{"norm_place": "pre", "lr_mult_down": 3.0, "final_lr_fraction": 0.0, "dataset": "wikipedia_en"}
MLP neurons of a small language model. Each row is named by its layer, matrix (up: input weights; down: output weights) and neuron, and shows model dimensions 0-212. Each number is 128 + 32 x the weight over its row's rms, rounded and kept within 0 to 255. Numbers have three digits each.
A block is one neuron, or neurons of one layer that tend to fire together. After each block is what it responds to, as a language model described it from the Wikipedia text at the highest values.

L6.up51:109146133086146115109174124141136138077163086180149106100122148153134152174168075136108091145088135092080126204111119134086104121153095159135093086113165128112115114094136105127148165147079123118084124123092088159136092097094166128157150113178107129149115059103139116121128104147168194149127130134232119143164125120100115163165107154142160159084104133078159025116143156201143127107062145123127173134144127097184122100168129141107148131111144143084121091147140155148121114097111078109129083144077133093144147110175078137090124134134143084084165070185147112141085125191102168118156158150086072132145115115082154081156121151121139112133095084
L6.down51:113083080109133120153102159094058115056145196121163104118134077128102109089132146097135130125140121150175122083115122129117131121129144146089062169117140137133081177136137156124191134159123105162148110151177157140156154102100132139125058142167133106128142081091201138104080103120107133136128145151161119126129148110084116116179102100099102097135176151151114086138139149177170178124084136112127163136108175115170132086122146096120101122110186113131150145148134149098144138173101131204189071081214098095167104123118073139125151115131148109103066129118143102138114170107156099238145107095149100112122143068170100027093145140071103135084159085
L6.up84:113154075134072158150095065113089085178159109119186159144174090171159125121172089090105106127101113131113196131150155152086100090180142154105127183093116119100177137100165118173083146177127111134086119132018107123139158116116153103095154115130122101082120118147079096177165129110118149113135129152128094121154151100170078106126142139126101158079139200089162107079092111131130072105157158150093151094107187106115139149202128115094158130109101082129141106097126159172092133127191164071108126137169162143122155132077111171164115129138128140127163102102100102157133144195149146124142096101071112160133118151132140038103120138152116100127151158
L6.down84:053153139094207087181143200180101091147145122099147180159157119133127112044122142138115116064088156114107058203120115136089119127076133137167109084149161161119133091141124091162139125110111115178145119115146149083192100124089087101133111138135111140152097118121119177155135127117122128129118114102108081103124084118073121146170117119111130100137136134064090126152112146140171100096088150157142163128124059070101038191149106184151112118205159118176144071190128098091131127065099168140094088120027148136124145080122145097130131059138084127126136133127111061106164147093148137133101158161136149090125209182121126146185137134090104113116156173
L6.up294:108054136173156151103097106159067127172141191114103064118073110142137145120158134131093157126068108134168144138082051104189110094151107124085076152182135179115110059105080134113133164164139131157062138236089125091049127130106138150096060159104102139124126150196082163107157132131117125128109108143118133164116091110144091137103122100078164131141101131069118180120191123123131109153058122204153203107092076078083109116124172186124095142111125149136110086189126195153120110136140130090106170185132094157149146171140170096121140166146100128075136146090089108118100146155129079088123081140109120131133138088072120101166131129133107146167030100
L6.down294:096129091176114103121100122111098137123090127058134190131102098154085098146157086134092160140092192180165172155089098192141116048090157153149129146118124135124102148126111097119108150171186121157109162136114178080115084153163159151107099136131155101138070135122077147085084149103089093136054086141122123132100197102132118169118127142136255107158115173054106166095116099143132138123134160154202205137139141102115132137153138098080135093133164158083159139135152167178122121106181184121187057104177131068118172169152124087099076144184133145101102118142141102166076094158135114109113130080120152064131158160123156134175113096101161108139071125
L6.up895:139114131122106128150112103164096110134131108104086151131106096141157148172164168168179130131103190108155140074116137094091122084227150126149079106116129154153086142125118084143136095140189172123138125137059167096081124128139161099067161154123129170113122096182116107160132073133134142144114140100095069098109105106140162086124172122142167112130090140168072118099140090128172137171133134098136094125097135142162170145147153135084062117100178114117161109100153117121140171071129081090111105130129151142151188140127131148118118147138128115157167107098112104135071206134107039131124154148152101155152093126163139119092076141098106000156159158
L6.down895:154088081135107115163202095118129116127158156099076183106181135136119081104097120069140110194161091154144133069201174130117156139170101127145137161078132137106164129149125077116112106137136159067092157121156113138122176146143107121127116136150100122092050074136153126150118098103148088215180115102089106105123130107122139096111172136146102054090152160178083127109152110055126099145154109156116154148129106169147117177128122158131119122134153099117123082123123146084121140067087179138118105096131112135143115112148123156133107118128091101135140114096141144088153126161112101112113111152069154144142104145152119095141086103144114242165139165
Clause-opening function words. Function words that begin a clause or verb phrase, mainly conjunction "as" (as they cross, as needed), auxiliaries had/have/has, and subject pronouns he/she.

L7.up383:126178131137090084066143127082103202114129148127119167161105139145159068153119158128093108148129114128064165128167202164120132108152100100101184137148165102098099118173181081124109100057123165095131104131152131122148119151063095124119227114172085146097088178130121118097127100163157096170111163141155106125133153102086180157142152106137111110149089113105145135126105127169161095132097100138113107172127065092150085098171123147129092081167104128121142125131101137191146141129115139154099117147129110113145169155181085077195132151143111185093148110115176096105130181170177110126109199168104136058121073126180090100108061109115141152114104113
L7.down383:071130122145135141132110100097119113157121126060085130099090124098126138139120146147176147065055126126202134115164136159171156104089100180150109142126057082179143134112140099128080159174138143154131132124127127117071147168153173126109116112095141110118119150142103127054152137145135102172095132123129110110144073081168156115123157093124129128158118127159077193037093108160082085104057124148087124138127147165152084103100109147091110152139171095211126107159129083115152159105111115128091129109116132114135134130143142115125126094141127168191130163089157119076085045142092092093130140127137252137122182164140146190121113155110089076146173157
L7.up708:131152122095145134122148115159142126127143094114128126163149075092101124140168128135138098123116138168193133168144117153179082122187112152064177118109154146187176099109120106122092084090151144112176128101171115128141125163145132094088132151142196109099154140076158128145158149136118114133122156125052112130125157115082138123167181109115150156104146127191152109120136125125084168163125192124139187139089139114125092135131125103063078158131130073049103120109106150126164129166150101132084095133152083151119106094162118156120186150107135114115113083157080121163182146113112059164148123141088176191141176164137084097141111128143171103124121154
L7.down708:124126149114138163094069122062113116139124171093055145114173164094215098169161130147134165104172084115145121156111108139155151110196132141201091144144156092168121131117096090155097152111108085134116154083145153111138160146109153149147190132165141178151172133121131113121187141090114086157100152119105141119129182051095152119186125144122144110145151120158113109112110157113114141112135126123129163076164058122133096094113092128092178144135112162118126083162143086090140140162085128169111125116088089053107160080158133132191102138070090080186171119115131133160111159100111139143121126135171177146157161155092106113137063199136105116163113166
L7.up1113:129115108178100141127099085158127130093133124199091108106090131140148102170132116168178128177094113139100143122189096081114088089154118112135125147202087105129107110109117117126126089135104132120128183119162118193095107080131086098202128113124134095137128133100119120101119142171150097137102138149158152036149088090185007126108088146159120102140126137153113126169110126138128119131112058117124138115064120159161177118111131118085144131137143142102143167099149127131098168128129123143110156181117099143120087120157164099123109109094127079104152151137046148087167113133088127062205139121167205085105141145193057142119166125167160125113164172
L7.down1113:077159138124140136157119123105130153126092140120115122157145136169080137078118113088124134079171171110104137147125158132173112098084153157109192172093166098082165173163131109182125131121131075138139051084162113096143152146114170174107149181144148137110051136130084145128122113108108164170166199140087157148137205190158164075155147200157176128135097120140193092019115129202130137146101187132127131086090141147159055134099215100160177140100126122193117109124142148055078193152162143151122095116103177187163112145133110089079103167139101122150171142135149086112087151107092156099109119130167123140098103152070121154162184131137141173123148076
L7.up1810:172088038176116094148137144087141171136101196176081137105123177136158176162169073130139117124085126071185136134111193093147139142163117170136178142132147083176123103180151175147086142118174147142154107134124045193117109198080091141140118127097118108147149140127143107146098088123125052145165125146103141113104094141102083110091113146102160121064078083135118110148101137120122152153098094143074125176062118128107108093155115177094156145115071083074123141168137104157122168154108132113152179176127130130113111112205191110148130120061105109087127155124111110132190120107160122140123129202173199214074133157156142089119112136116158161174147157
L7.down1810:101132128033173127137086148139080114108159128127086121134147186158103080131146107130143129123168102139057137185131097180090119144135181097111092116117058120092133198151069117113121111151112110103148084138148170137119135081058150089152070118087136188115075168191109156105151230108111105143099145054157156186153143103092179124122094113138145122185098149129119117125143088105165066161105149111078077095146122080121094137129135158203090135120121146147068107128147095112103100130114154151135122154108169129172158050171108126126189166131169165109164140168139139091126096165097132135129081090151117133104059149137151177153129175162158000124159127
Mid-name tokens before surnames. Final piece of a first or middle name in multi-part personal names, just before the surname, e.g. Hans Christian| Gram, Krzysztof| Penderecki, Sam H.| Freeman.

L6.up758:145136109146103142160119099076202135154122136110226120144119120132127138131081140136062066078102171108122096135163150103127189127123094082077161138088158138157094139070176117105101111084107103111105115097141096123087185077118089083182176076145148132131114135155128102121113195170110169104100136141120113122127102174115115097118122183074169152110140108103096075164118133148153167146087120156110119161165096187153117157124174141089099119136167060149173178152084126163134211115102116151170091149165133080164108101151117133087132127120162156143055155150085083130127023118120102153140125142156093150149113122154191163104105175163109048096137165
L6.down758:129148076151102157206073119122126200142102118112163089170087125136109114136088108090166081062085064152128125116103128085134111130067136176122137066104152156155104125171110153066154136170203113153112163078098121100091162075164101116155133176156109086112131107132153118154025132163112155119157092083139121123100148200126095098128126144075156157086064102132103089123197126133104157080126146178130134146139102156129149166175159138088136127153135114126151122120152139148137103141095088099135111118137112130146156099107131124059108181159196184176158141074095113157178141090105154156056127117117135093120150177165166164112119122077105184099138161
L6.up948:104144166130108152130097106101122126086094100148136129078121088163144108195126108128153086137089113095139163092147125159124137137080129105144076156189213115152115118141121138101108174132147187155130177131158151109090210145045121138093112136130135143149177107112118164133129134124186106090151108127138081135137210098110111115157134124113136151117109105094104108116094150036134129153125127150082115141139146122099096099185163096069134028118106120147120059179137166166139174166077147132113095138122086139110085154104149167129150124172106143141151048110085170090095125115122138101127120108101058117113120203097132123100109085120179142096126133
L6.down948:175103066109206126118148079134064104084149109097166153140112119149182143132110115143145116086057117107113139148145119134163128094144105133155125098162138070088182053120145161153107146108137193126110150122148142145117175201139044146153107099093117140130179073110139160140080183094132089123075067131181079099154128141108181104104162175101168103179118166149088127122111206152161180086165120141098163144196124124117184091113184095152167183117081135171115128097139122125108124180130094120158118143187137111131173120074073098128133105115103110075140095128093127094108161108114146129182163126051127168129120144145135155125100158188172124119218157
L6.up1643:093097085167187113136120134072137201122119153136079084160130136068150162101122128161081112132105136079084078179150131156144061130134148127124126174141102134127112106119196189078160136108203146101087121101136138167117196084104107093140105147117135172133140112118089112119146129143131146125181107109153049114123153140086054153061093134116132130116097064173132103115093125184127105159138132158122097109123116153142159127113107180129124065154108050145126112097110152134157181155095140172128146114151105152198180160154105078156120139112149119163125142141110107120155117167075092115166133159132142089135144127181097147130070106159120141145109151
L6.down1643:123144147171114135130200159099167157116193114066098116143125117159097151093154148174164122149101149156146129110148183073143137110059126148115104151163089150102104130122122118120114150117109078138129107122125185156137125170119117122120195100132043107135141066076129150097124196152125135062156115139192110078149095172126119181162078089114144077079127127047188097111165138114178160116074172128129149131117164148147137079198179117141139096136140162077128154074144157103124119124148155180100114111137131082142112110106031148134123090093138135157163108128082140162106142111110146116160178120140155132083110096164138178116172052123101162180177093
L6.up2261:130143193145170197180190158071129177099108106096094124091204132182129133160140147094084132081133150173148077105138149103098107117083148037173132172165166180134148071169158127146124138151127124185146121151147068127099121114114142146084151135112155111122131030113197092118161154151124179078121078075130151151120140146145059099070099086133103093135135111073084096158065139115136077160127150136158088147123087159132087123119090165092076160090112077172168134116116128164154112130125125042134141155180097183077144162102136067169105161150147108161164124061147139172120157103164127112121160103105132128188183135142102090155089100127094182107131104
L6.down2261:136156198131107152153142106111130162110186079150138127140134127132119081158159128098077152079122131151141096151158123127182072104099144127152115149115137082102168156127130124171101175096155140123148167159113106120180081085170118104102074115136076106098138174104187091142048098140116140139107158105132166125129155113107177151090167087164135116129090135143094108143138068124153151079068105143161163177164130155127139121135150119089149107186116111100145112133096086238167114146125163180120123113143139100219091163196149129137139108121176194176123161122120085090089160135208142139067165116121108106088128133109101147033173161160075116120130107
Inner pieces of rare names. Middle subword pieces inside unfamiliar proper names such as Shev-chen-ko, Bibi-he-ybat and Vand-en-berg, with weaker hits on mid-sentence words like and, not, so.

L7.up904:102138100108126131139148159174128090086136115144161086151147096181128122171145115164159160107120155174075136132132171150168089131170153097144141112126143076115128135131111090116129146112115146128147140108135153109177111103125131137045188138166157168150074108148142096198151125081135218183077156142128107190141128087178100063147156116176052127137185159143131137153094129218119140111099116117154120099095156093097148146195151163127125119155074152122119149159152153163094153133152146169129075060133161140079105077108110126140109148155138113134162132115068179147099175162145135120154081104184116084083095121115146135203066117117137080130154106
L7.down904:104111140125110149126119123124084137121133111137103123105160106095142138168151112166147139072058152178112155147129120096126144108112125132184145137137134160148129135153149131077101137144062102147109095128157147107116078101099149118173097161132199214154121103116119075083125056132133151145098154129143095117090112092129114122096128098121090106090151170134158224134104130176161163111127103121104118159129100040106162160127079156163141172188126165153100144109120109098116126099161172115143145058177162099083109165154124108126116099152152109169140123096183094146151107137092131152101140160158100067080140190133099127139138066046128023139150157
L7.up1049:149116111146109093084103157119146069183063110163127124122116132103100115128108060094132114087077146126105097112129160092149091131127110128118078122142122073102188149110127120131167119079145167135094129149158144191165148124102130194162134133085123127117113101113128103147126150159086149098165157100114102121188069128078129133144144111160157114098120132125116091145132132162067143107095156136112179118086193102118164187128124110098146096106094122126108086090147117106163124115150147166166136091142107173070091128088124080176143176129147134173148120173076125162105134165086131113154166167149108128134100107181074141147128095121135139093193131
L7.down1049:120137158106162177115128089108154148153119128148136139123119130109140140138165116073165135191073127173131133144155164096118090158095120145095079118118155126153106110128087117181142092127138149099095137087143134116083127119108132118131148125106122084170166115131110102120085134106157177114117169143100146123131131122144114104155204168139099121193154126091106105093084107110129151093151149131102117136166082156133138018136128101144044055110043122102114055126165120083132134143106112139133129115127100150120175122128154179095103147178089095133155089126120146135157155159194150159141080179160133136118091174138171171159105110097146155123166085
L7.up1537:186185083160161144137101123149177154131082119135120094176113047185146100125216133131130134133160156138135109145204193143165120071089127166143147119117083097129095104143139108081109150112154125184149136167178126095117114095114103204164155114143139112139100089118144138127165120162153171130055096116099156172093084139121146114118163187124080120114112167133135099166107161079122142129121097130141161125119102107095064115105136191110171170097092152178140182130194207104142101109152161165151116066198128129086127148117162129162080103106152118169109110107136096181147115179131100134085110140139179192150157128119108151107167147090022158134123158
L7.down1537:172156145082139045136178151083079198127171199105110119106166114119166194157191096095097093116112147153113149107090119119089146099133151135148152133152140117102150076116121080111119126143115067164079065168210121148096108140096085140124125088087166126105106091131119219128100128168083108108135173156154181080103151107165131177108104105089166136123122157127130051106130109098158147102089109088132162136112154087070140140142171142101150096108127106161133069126131117107144114129112140050190148142131136133131127102109118141165112133158156120111089135109144146095161156150119106150127096070156107118159168150099152164074119119168229240087171100
L7.up1864:092143112102108172077186175127142093054085146144119131123125114138161107076160113140127110122101119118120120130151096163130099146117136134109191118136097128156159109131067099124165145183146196170104126099141144171110134126117091086119173148160124149061085119143096108097098144113164184130136073121088097167134101101157148059121189123142139120120114217115116124094106109159109177150114128158137153127102104083135199179100056180130154070155140141147105136158132121083183144142127151098147151110104133157147156080141180144149083107160153117123148188139159121125085142149096095165178149172092202099154081100170118084169084132112113133118169137
L7.down1864:132140106162079164137120106115141108062052108127172158111146158153146131127169189132160093147123112180090108104096166095113138146117176189169115088106125152121092102093130079191112209089128092135151152127173136094098139113160110151124162098121087056119118115135153130117120142153121096119088220153125169140105112121097090151179132174127123095162073143122158111143131122107152187057040105164107138127155102110111150059111125183151143051114156097160131140110133149152174149171145141105135074118134153099103131099091176134125102092136193138120099151097096101123114098108136191183200099144138127085148098096141107108095086122094171199159126099
Subject before verb. Clause subjects just before their verb, often the last piece of a pronoun in quoted speech, e.g. nobody came, Somebody hold, I weep.

L6.up434:082126103172123143125162153115107124125116157146137138111165141083170115145127168103097039147122144098127118128136158153132125110163144121152127132126143131169133169164114115153183118059062131161112121089046113130140110092133132120114095153146135131108178195133154150136102067126167087061102140052135137091159111100130098162149136129162144164148109143160102111116125111113152139113148120110103155173124137136197113129137106151124090141123062079105150198113097189162139130115181089145095141125134134140069054155182129145161152145140156148128171134135109199110146093105125140124159150116149099174092195094169135115137139181165145108126103133
L6.down434:117123128142153137143102115157100103130097140106106108146150131137139102071153139170134138161109148128126165090135180156185072114149119131173128195116126093136077125173166201128132178152150117138115197105145093131129121160098042097144146142145122073123097120133146168131169150084158123135050167107110139084142115118121108087172133138129171097139110108207150147077145151082123041137083128141114117112152102176141137103132085155160149103094129115136139124121114149114139158134092123186061117131159143098142122112183106128139096121169180097151162095082065148130143105098173141175122155193073143178126146174138109145117141120085131137131066128
L6.up2144:092124087086130197114098111125144115063078116143107164128118133134126132140115134130115147078092145076141090116108093115122117113193115136132157177123193109145144153117155101089134177082075152154093173081121107126058113140151163138143122115155196090114141115117123135171136138145124109110179113140144122158126106113151111055134119098169135144127171161198089096091108127088127137090099136140111193144086091129131127114153146128101129120191120122078199153131166169112086159118191050132182159116111125123060121075151109154095176131072167103151064163138079157171201156076164092113139118190175167112095139172150088141107091094144112082080106142
L6.down2144:150090109156106136155103153098181102125110217174080091181140202151151155127176128106133146176112116123082148169157111117102110126157126122108100145164128153159173125169131146088118130100139097171138121121197114184201113095144107137045117102129138076121077094144166130103143129150173126142092087108135184139058159112117143112134151081105158124084115108158179117126122136106128132105103149175109164149144143138191119131198121150155145091131158098111118107139072146128114112154082107175084129129137145088169161140176123141168093130109118144170156074097121098110174173088135097125122178177173103105125068139142077120131147141115151065104130174
L6.up2151:060054090164150135150156119098100115091114124121118137124138097119169100145150136115141152129090156128111086126054102111108144115139140103161101142125161103137140155144093114106083141085063102149135169069103136169143165112115147083108069135185194128097115106075098127113141160103134132147114087118095143131117096096110073085129190118188137169129105099155088125126154138063099198141128146101140164134120128122140143113167161142048103127111174049051128182068154153130178144129167100170111154154132129178095116110179156186134123114070188116067119147072107116165165120119121129128121109176120148159123151103146111155119093163102146101142165153
L6.down2151:113121143104169130163084147124081122198133145127112122086150133147135120125187093124138120155167129134101127157104141112099105086117115161115076127135133162098139199194170158143121155116133117149157116088182146115168096099123104087134147141118178149157146117133156095152139174081107151114132089033093193107153100122138114079136116077109156149091076171143124101062102186088169137088165122165092131130194080112115127121116165134162183141121155098171110095100141124087157093147098137147079139113089160104086123076174191161214101094129100164088125074114137124163161108130140123132090117137092151156160159115102106136087086168154198101171131255
L6.up2242:105069142144159135104154139187099118159148155138094164157168071131164098082089107154123171072132153154181145123142156138143101179148142130150153130115116146068091103133165075137105126170106111145080147135066098083128137072113149127105157140146157154143133082143119144124143120096145125117137161125139151108161043126175149109176120193109159164148091059172130163087131172128128099112135145078169075173125161160150158130146090143144140174173148121112174132092101172152134088143181128182117111112149137096125136177134149134098116113190104105082137131075125169125139119063139063127081157117154161122112149141163082093103069138105149099135102148
L6.down2242:088151185156084121152129133186139171178124104164095142136124105141108143062069166173100087131136078083141138128099083150158124156116131104144135119135043137117112136069136123141167075128120150081177184167108143129108173173119058149141122126024159177120077162098166153145172145168187081179132091184126120130084208196087104134140135105172095066210125133036096120130146122147170134070131178106158160074073165115099095136150157087076162145126112184101096139130107096143118098107176126120155090120144084090151110072092106155185095137070184152178151122129121109099119109119161082142166102061129136104076133098133154107107121168148113139084185095
First-name endings. The final piece of a person's first name, just before the surname, in lists, tables and biographies, such as Sheryl, Natalya, Ursula, or whole names like William.

L7.up1300:149156127079163102140082048089120118136160157136206145125150099169125110119097170126087195159073173132155166141125120160116113120104144134138067078120103127084092108094111126094110072152191137140105099133143144149080106105116097108169061115154154129096145123065116126152161171123146088154131110106148170116127150122087137181121116113116144125141115189128153087185123157093120110082116153159162068164125153209124107168126170126059177183116114097139161131131073093133091116108182162120118169091125161138130123102152120114152148079115095069098107113110142121201112134132051157164077036080127151118109092122110149125120122213127067070088078151
L7.down1300:151120082108155101078095096113106178110128147147195157145106154085151135108116163125184041110080143097112103133156129166150133181085130130196074084112110163063152127146162180114128113149111164130117116089153090103128085134103115156138147133181136122139153141068162132146116142136096131137107164143111143146079069133141147074116086162092164074152109149106098155136077111121157053119126125067137088112156055099114126164102122069097123131119157091130148199170176136158141120128159186160100123114067153160133125141113110085155146148084118138145096113128127137175111141122088137111142076084196117186110144154168079148161050204137138172157080128
L7.up1344:109179117173134086137128121103084139116143156109159107166111175113159158135201111114140074128099108136129165147075126128138152147132070207099149124112111146119159153103129133157112141173106160104130153149080190178146119110094105119107149115132099117124130106086187127080106204099136157115105100156155174074094159143102166123141086125089159091171148162166127112194130058118186106099100121149157106130171144150131154116140097104101115142142059027125118083119123127135149156093195142130142118135147189152191131154157140110163107160126058088120111115116186180196126112107083105214114166154135136114124059122120139179114119105129138118147158141
L7.down1344:180135148144150134137137125087135140089160162154138105093086091145118128052112106087163152090073150116082098084119072153104058104167116100142172156133093195055071098147158171105089147157096068165138135105156142069177087106150115143178125189173069119135076121120179171123040137203142175119124115122100112146150111087172106146120158149090121155144173077162122070148133163126122106182135188104124125106150061090142126107141085162118130158131082143134086163110180143133122134090143116157152166121139182098065036137127099136133053166139085148124135170134153168170137094093140219152083099119197123114124105199060160136147169146187124161157116084
L7.up1501:121117098096095110167117165116119174126106130150148143119165108136150119097077184122136149129127169164086146114087112162062145092162074107096097101133142115107082075148131164152155049103169111155104114125139135096119079148126102106132149114119170078133135140185202120126108157171144109166076106148120128092082125121155148091126157139152147069183175105087194110125150074062120117127104096154174091088139127137163161170127176154126104111144142103119196090175076164136140162140189102134134127113100104116161096135114134103192136138180124140161112149114218117107128110065116139145128165183141154125107129130154176143115081106170151113144162126
L7.down1501:124138116159112139101074142153100136083097165160132133129107104137127105159057107119148153099118077140119106102162129135110134165179149132141084128136139114106106089158127147092155057142124123169076172114126112148134117109083128108131075118128156076121127095119200153111173120153144143160171089138090138177171037104145107168159130077179126143118134073118115126089172154109117121099097152015156140112091103083189100109076136105133128116119102076168141100131107033115133125174165147117109106129142110131069123118122158138143103066094084138110125131166166135135132150090099089138148193129192195121057106087106055123075115095125087235120118080
L7.up2337:124142126161078078108111063140148149177101161089201168128100123146130138116084161105083135069130166039075107125133123140104131143161131131140134119146121144098114132098173174117140083165141148102092104093121124116147109141133144137050130104116180131118132065108088062091137125140088148146132154145173129142117121157110073155088117094133104106144117102171173157155179151137151177126063142105133069141203106147133118148122171090088074121143117062129148139176094124143128138191155116108113111153139147131111111085176153092131140097106135129130140132104121128142160170155144137154061064158125167143159132142141160126160111154146063025125134121
L7.down2337:191145098145113094160098144097123212143157105166150116153126119186151109061135110137161160124101130100142131096130131096165131135111118119153050098138121152093119151136160097119076097160166127118142116085096128129131104153116047110164108106101126121117103104128160096160110134151175176172165150061123118147098127151154140103116118129139123174136151121119155186166148151133126116102131111142123117145108111163071133192145056125067166085136125092143096130101134104131131143147121095129165064055113097085205100080126146102139126120108136111129149119132123135120141133117199143187097124097141123144112138206192150169065132122212063106119125108
Split proper-name fragments. Short word pieces, often a consonant plus e or o, at the start or middle of split proper names in lists and tables, e.g. Be(zzi), Ko(enders), Ge(iger).

L3.up1185:102115119141117122118157146143133151110130077112153140151091137181139084170119149134102131141166061128105128116095107147154155086076099167119170109095093190120175124190141073152081126159080123110153134148153101150111097163105117149094102170114125090157119187163097082127156120172134108142130086171139147139144100088093128155063090124082150137056169146179106141125126110139171167106146112128194133095100158130136122126156167069109128062094144064115169134118074160166139129110140087142118129112130145180109091136105175091106127099139129096146159129113113089111099172129114091120131116175153135154106230146151157060124169156120132151132108072
L3.down1185:149112176182142122163117156088170145153134122122143156160153138109117169088142127127155118119141137070146166201087104150139096112127122167151109187125097130124129155153096111119149106121146138147145127160171124181112176063160143097161112131149123076141103113100091163131169121147083205124091134180123083126142116147106163095118099120180132160097074073124130106126115152169127143148108123127184100099151114106153136136136124153087180101120127168138075127131147138131117084126074092133128114103168141111133129133165084223144108109130129137125174119167162115123149212100096113175104113111095155090136087122152116090143059110146173039140142152
Given-name word endings. Final pieces of split first names or initials just before a surname in lists, tables and bios, e.g. Martij-n, Lilli-an, T. N. Gill.

L3.up1556:128143152102098146088128134162166144123078159115190113141154133142138138106143131141033077137142158093169097093144175156122163083144132140132160124175136108058203135107124114153164183122079134137157139136086170091132112127068127120130159105140102137133119133107144142145076127130118116072085144135091096163129138071142077160128117127142165115125119114141129147167158114111098072137123135180080137136161138125087089160123148201079131161109154107133115094116072121125138190108079158134147154177106096110134120111100143145157176170090120159149164136119140092071163165101130098094172108101153106163112112156081146144071132129128077045162160126
L3.down1556:122125140148080132068191179085108155134110153173165080126185109185127128131090097113149133147085108106136095094119117177097162096164096164125135135134158110140160166085175110105126125155090142153130100147114181068134130166097118091105091085128133066115106148161082183111143118127086082119097170123165098146128109095105126134109150136138156128136125154121118180091182091183147110168128106137147180091112123146071183119114166174090067154126130112145197183080150076168137201088164150076142177134108115115120138117161159054112164165144132088158124123188138115142111051177109164084152062106132162072163124079096170176144108111117075158155137125
Multiword connective starts. The word "as" opening fixed phrases or clauses (as well as, as a result, as opposed to), plus similar heads like due, order, virtue, form, and year prefix "199".

L3.up1704:183094111093117181110178167069132172117115145137136149100126111095110181141153177147110097134143146122142087123118142078017119121123094139122153142154111173086132076109173138114143131127141083167159173147132078114103098106137137087103073167158142167173081153140082145147082092136119153117068086122179130095120122120129140099089190118139085115174078084147153153154249123140099118134156173170095093092182104146173061133193150134148136147108085059124220102067105129142121150195156156124163139120112111142127082099093098146117158139136084133163130152119170113164160156114112163106128150150108123153214144110090106068119117130167093094183196088
L3.down1704:111117108124181147136102139202137121173174158087117127149134186096160103124111147119125134120085120113146158194143185117100086166147161160157122135177171153079147057160087114156111129181077120178155144133090093113135115098162154117140138103164105091084118124135109141099134155098146131098142123192103163182064162087082121108131099123163101156112010106070159116159160121071146113124143137133153078174143121146088021097170111073098167129091028134122153113163190118093162093168121166162136124102139072113122144155163118093140151097158126108115121181102090166190153065110086126119133077101134173126122174127123123184131148086107088112128132182
Mid-word subword pieces. Non-initial fragments inside words split into several tokens, often names or rare words, such as que in Velázquez, it in Jupiter, e in knee.